Weights of a small transformer language model.
Architecture: RMSNorm before each block, rotary positions, biases on query, key and value, tied embeddings.
MLP neurons of a small language model. Each row is named by its layer, matrix (down: output weights) and neuron, and shows model dimensions 16-111. Each number is 128 + 32 x the weight over its row's rms, rounded and kept within 0 to 255. Numbers have three digits each. A neuron's up and down rows have the sign that makes its largest values positive.
A block is one neuron, or neurons of one layer that tend to fire together. After each block is what it responds to, as a language model described it from the Wikipedia text at the highest values.

L4.down174:148099070138126116145061136115120120152147151149129150114113147107114145131197121084168108116135092106138160115198118123189177163145158131171128207153083096086131095122090159128083173145146102107205135168115154097136191125120177086124101132168158078151113111103113140111141086089181125089
L4.down349:141051090103105134113120141101138161127184113163145154056029132094094100098135058122151093165101137124112223158101107127123120086134133074119160184156115107107163116170160115154182094126105122132147120098083140157090095156146143150130149127178170159149173134167182144114064120083054116110
L4.down548:163116171165089150136192087070142124172189175132119135140051136112161116168130164112060167101141110174127134117144073107073135118117165111107116089124110103116101085095131100105099166150138204118158087183150143107066150118138144106170128194188130133123160146086185126119105146112133178114
L4.down733:141085121154150115119164139118134185141113120086149144161100160115135131152106055085110085155133075135165149185163097186119156143131104093103100134117110146164160096119149101145155128103110147114069178103097094125159133117120159185143111150095166116171126126141128163118101138139172124130
L4.down776:110073156186104104138119126110147095123157114169116117147161116175109128115183112103121141130139081089165100134116155111161138142171171138140130094130178112191144189101090108172158147124157097167096143125112139150128138118152070073150210187172084150101133096135112082218117150134161096117
L4.down1170:148053162122147094172124112060173151114138131129155121194110179103149095138184150166132159148161161135076122127119110165122099132083099082134119139166090074107074139123126097130162099170083147067147145095068099067138184142145141184184155099136090050173095117114122103079143129115136179126
L4.down1358:128150113197174146106099108120111117164169131108057094185171117116169069057143094164174091119134115085128084148148105132118104080154059132182168097151085130064110165061069117136154158178141122070116104068161116123164065133071172141152101131121187094183128139134132181122188146118145122134
L4.down1446:184168071118135132122165113190170108093169128062120116163081131115104125182128137121150115198155113155175166152149093114107130135170108140108111054123101180095124118112149187161221138114094124184158105092144128136085106123112110109115126131160084127200104180145106132123112204163087110098
Responds to: Pipe separators in sports standings and statistics tables, mostly right after a goals-against or points number, before the goal difference, e.g. 63 | 26 | +37.

L3.down317:089135118086082123123109136147165152111113050153174135087134185085138130178164137147093160089143170145076075087088102105153141083147092124121063124128139189089166205138112102095148163095169117085028155086130106102136155096114115094143130139084139158187109181091140137097133092090103146118
L3.down425:126132174101118145137110076148135106123195158077104130110135072068100066098118065150148123073132173137132116123166186077119142122088164082127067092120117109116098067136170100098140115109184119118163166123097099174102094126127202154105095121168097131095056123117129130083155148147173149173
L3.down909:120099120143156154107128153117140158157130139101143162100086145140108188117106151131078147124151095157133151115109146097134117185142148150131112127086092127108171148133143114126149159111098107166134103150147145075117136057145098166143127110094085126097101094137117082118131125205086164125
L3.down1126:081183141160137093135101174151126108144033133173116128097141128164130173153144143088082094153094123133098118127113182106147100118134156117090176121162132168047136133150084136107113048149047129078142084092106123115150183123122092155136089089180150136096137076115155115145180083042162132105
L3.down1160:098104092133147146110159184115151098098114126172142137121160108206126149188167162094151137105129121168176122109148153083117135134133175140115149131156075147131145153197155121133138082079106198154103100139144123064152116156147123128110142115212116091116105133074113130111088108109129137151
L3.down1467:072136124153187135101107184087118138048163077126161117081150164155172149060062147123148178151170134126083120116124123177029121098108134163153073134086132092105167166145152092138100141070106091142127122115117154138142104120140189128186109176133123088170115127102107120113145077102120169105
L3.down1569:142158123154112140134153126107097144166132118140121157130161079146131141160121162122142136131108127146135174116194117148091158135179067180092138068172127183138106099135121066079091130130180156129153112112085165081129148115068145127147151100203116069081129108124099156144055144106074182155
L3.down1602:122099119162077152136134162113109110137168120140101152109093084153110146182178103137112064166097118160142069147124083131061107154133078161166110110127147099107144145090140123145177102099129140103079071161104149075120127090114121120101085122122170137092075111146052074085166122087128157194
Responds to: Hyphens joining two parts of a compound word or name, such as Marsh-Brown, high-speed, Editor-in-Chief, post-war, also dashes in year ranges.

L4.down156:124054133111116128139137167151128138137080113138118161125110140139132137113114154179143083127165118099108083185172151164111121140107080107161150141123082130167127083166187133114115100110128143136129180128175102151154111119130124189139124071100136167162143168110145103156123151183126114116
L4.down365:171134130167145169195094095135120134119035140136134164078132116164120155164101104168166159115130093101180107082139133164032110098160125172197125119133077166085123111147117119114079133129158151078179166102115192157189181159115130177110138128142148177091084080157143199125149109128134143189
L4.down513:051142097165137137099102137122155076132080092148086135141183095145115148094116156154133113160085095145225078126135100116122100150156127149136141127129118154176123194168061133156135142092160190153148118080136090175084060088126141195175100123143168207079255091090166100122093173146103131155
L4.down537:143171095126117154167088147126127086122142141081116134108102149105079128157145109113099083167090151078123143123132159132144143096157144151195108131087161169065130137057128202108140161151096127143154090148152169104156140210152140133092154118123132149093150108112148181136083156187124116128
L4.down875:138112061144026160076142141103175069050134162119148158143166187142117123148125150138174107111120079143135161148141130121184184084177088134123140154160117164172113110128122085049093144151166133093130090111115099117137156122117118084103178103108100143126119155092166104088130148121102153157
L4.down1282:165133108138099140132124115130107171119115122163199115139146202137110105104133162218165160175128091104177096136164090177121127103209081201179110123136070188167144084087130138125132080092173123136191120112095100133118147134133113075108138125141179086131069113141078102061120094137098143193
L4.down1321:133163121094107083135092037090114074137108198140170182132191149161112097167118174182121132171107155086154130137090109155120141170140186134186141122108147115088142152156109159149184165133089124147118131159098111131125123137115147062098132035113106125112153125149073146077174110114118082107
L4.down1585:076079209096166181132121136140158143139156109128119090133190123121116128126085135147101125083111090139164154111136176198163156142127179107173127084133082164109181167159115140176068144106100083135104186153110056115136094095151189102146178075195135117099094159120128100096167083115137169132
Responds to: Plural suffix tokens such as -s, -es, -ments, -ations on nouns, or whole plural nouns, across varied prose and tables: desks, amendments, Total votes.

L5.down536:164129101169102163167115143108144185103121071104081113131144083113180159176117121101140127122164087120190137123087132116125081175133158087125133181097181180114119060138067079121066181142166120109115177108180152157082097107102124147128187178100091155109110116114137109122128158098168139167
Responds to: Mostly hyphens joining compound terms or code-number names (ozone-depleting, GOES-B, herpesvirus-8), plus first halves of place names like New, South, U.

L5.down1725:106183119137111122177177141106161160163158200165148091119163151117070144145114200118140099173143189128096159133158220087082088170139070178082150108133073122110093194123135107106167134175164203109125155139080126136176107107121181137138095085153119159141086168130142150178201165155157123141
Responds to: The plural suffix (mostly "s", also "ies", "es") completing a count noun, often after several/multiple/number words or as an infobox field label, e.g. ways, Victories, appearances.

L3.down83:070110142178132102139138155120157134124161094166133132119145181139077134122103166166168067110093127113091141151097174096153127164148154135063103070149114068126145156155143134153146132192145088112203103141152090172102144152181154171096166078084119153149116138129143185134131128149112091152
L3.down108:115177156102139126130073079179118124096116119114144092094130156093109103165142159132079103151081110136110185111153100131131109094109155131157061107171100113114130106028183136119096135140132185101109169175150132128147177144075135094101094121069089138150125172133164070147152080125071087100
L3.down329:174171117061081087129136146111094145159125139159125091139119156145152150133086134037120088094152096081091109144195146106088140123109104118116109114097150154167165116146125130118087111167158135124122132125135136152090081116171077156150072147067110123140116131095061132116096099115162155167
L3.down636:095095167102153145135166159108069132144197072087125161191108196113189121120130087149128045141132099136145085159126133073132166107128112124050152104168124066063135075188079125134097095151100104093094164109167133092053148148106104167077141138148128133136132128106148094167127130166140133107
L3.down830:161077119126160117143144076131136080158093146128067142136087091144154084156133062111158149122143094103154108103133119110156051063130159104101125160161156153106135094098160127077096140146133188113141152167115083134160132083127149091116120081145160146130160140141129147171191137166065175083
L3.down1423:164076108154093160105136122138073114097143143153158198125134072189111137122157154117076114104101131091153191135166177129172139153116118077076064165111111184143112152119115137158112101110088082106118141155131178135115159138093139076148072053103110149174103206187132127083120109106126119057
L3.down1484:119128089105147173130112068149096064076132158118148160121162118091140126104077166144153081116160140115076117100157157149125093150131183158087180126179066085135123136104130111098090102155156077101194118149122150159167131121102124059076146156084092158167162110097141142157119065121120126147
L3.down1696:103149152120145136077096097079099131122128111191146139168124151107151141178143060149107124174150090099143100117106170123118121133154155054104144172084148164106152078168106157111092062166149106106108209128114133185111151108139094181080095155138093110188127190147056176093158100149187125071
Responds to: Pipe or semicolon separators right after a number in sports stats tables, between columns like games and wins, e.g. 40 | 21 |; weaker on scattered word-piece tokens in prose.

L3.down371:092159136162159081148140101111132117074145165130124081085098105102128115098210131138149085098157146096115140157185116154116101101077109107166130091155231170124139124075105100191088129102161119140119150108114143096197181131125186142120104050155111122093128105103098137157046116069126182151
L3.down374:161168131101082151161139111121097152156139134128137113106120165094145140071106113164157039173142118118171086127136158089154127135148139125190129089114086133126056084101144110131062112098126113170178150150156128139118120176150080128129149096129150124129148148124135100054143122159092135116
L3.down521:162084095121136104114162122095171113149115124058163220075108129103172101076120130159116113167104094106092098142135089175082047151117135149137107135092140096145150148117124167143075148085118167137104149175178190108155148117124085112147111135136120108107147148191095091069148100155154177061
L3.down601:123103171133147153060133147096198116171127114101137067061133134107103094117151097114162140138111119096120106130089121125116096102158155180150199090148128159184137125108110137165193118122131140136142153099128155066166120101148122140159160060125149130100144130092131086102080106132134155163
L3.down611:061129123050083112099151157177139113093107071088152097114163052145117113096118124150140112149143167164153179091135138080120154122248096128146072093106152103107136122134147206168152114162144120083084095140134118132134121195185112103142167132149101126096119190158169128094172079113039091059
L3.down1043:092140118147108155123134161183121160132073136117076091135159124202156133129111171125101123157161088139117141159124054090107073160146117121104151092173161141118123171182153184094160079116098156175090120131128197068109154140077143131158149114130173123180171089153092123131127114087142101077
L3.down1307:120080162113034105142128139166160123080071163127102176177188158151129083088098148117117104108066169076104146104144117129092131177196111094199177128139091143125114133097128140154111109115101108138160047129119065175139086162159163186131165003069125142128177135150106141099169171129136112082
L3.down1427:138151115124134137142119110087162162143073149084088164141139132154136137153090112157166112124061127088173196079078107151054198150141123158111176102102121089134106123122119083114144139090080126095101183108125129130172087107169116122155124113186112147109125141150105118108103162100186138123
Responds to: Plural markers and plural count nouns, mostly the final -s on a noun after a number or quantifier, as in two division-s, eight times, all players; also "List" in See also bullets.

L4.down77:109168098158107133072094153068131103113162165132129119123167147122158106146129128130128179130101110180121081073136171094050145151145105132139124113080130137069143077115148102117163159128177161140103135196125128109150129109124170053064131076117195152121171145119114078102106122145117132161
L4.down137:147125078143097118175164120195143127096098164127133183142124128152106130145108110109144166126180150126165135120110130148144114106093103094115142134124139204107061182101145145125154139133149133124116075142129117142174130141195132072115136095165111112114072139130140137079077131097170126108
L4.down642:119102113125124142153130097153088126125124115186098091122183134144095067174089069137183081157097131166184102101145148145156136182107141247069037086146111127130154169133135125145114149193096095148109125110115160103146117155065118093082067114118135094133135115126099116095076139106116159102
L4.down955:102145140167129155152155063128139174107124122146100183085099163145127135130078120083084141180091167134081077090142120116122121092164107157143154073061110080132154097120117146187144140097080128071193096127143171171112115114152161099139116116118056088095088118175119098110057092164117124149
L4.down1038:120111090138120177148157089143167162182164090089179148109069137078157073171153116076133104108059194157149132132145140119178123150148177090047099096108084085198114131135158098081144115115132134140133090090118152102196161129082137088166171092119158213174114088145140124114100135143154109099
L4.down1129:089155125210122046154117112145124152113127079164093139131075132150191132111139130141115136143130151160146102129160147117105123130148051166103156133086103125098086099074122131117129158132139129103131133144101165112137128094151156129070114179147168090109079126119101165180103202109123199108
L4.down1347:138101103137132124174090140176144118153131070102126111114115103133107178098113147086134124123156087156127129126169104107114121140073163146162065070104128149054216162141141092073189126088159158112117121138128080131110078139106101153133098082087106112090120140131054113074119053131124213158
L4.down1485:141185138150088124158133117163190100139102088091128138084103135134121126134118190133172142120131133163092143179122129089118174169135139169098088126101114127085151208154092082123192130128129182148148113170112152090133153098134129146189112151136096124117127080093067161104147159140076112156
Responds to: Hyphens joining parts of compound proper names and terms, such as Sainte-Catherine, Stockholm-Arlanda, gamma-aminobutyric, al-Ulshi, and Ad-hoc.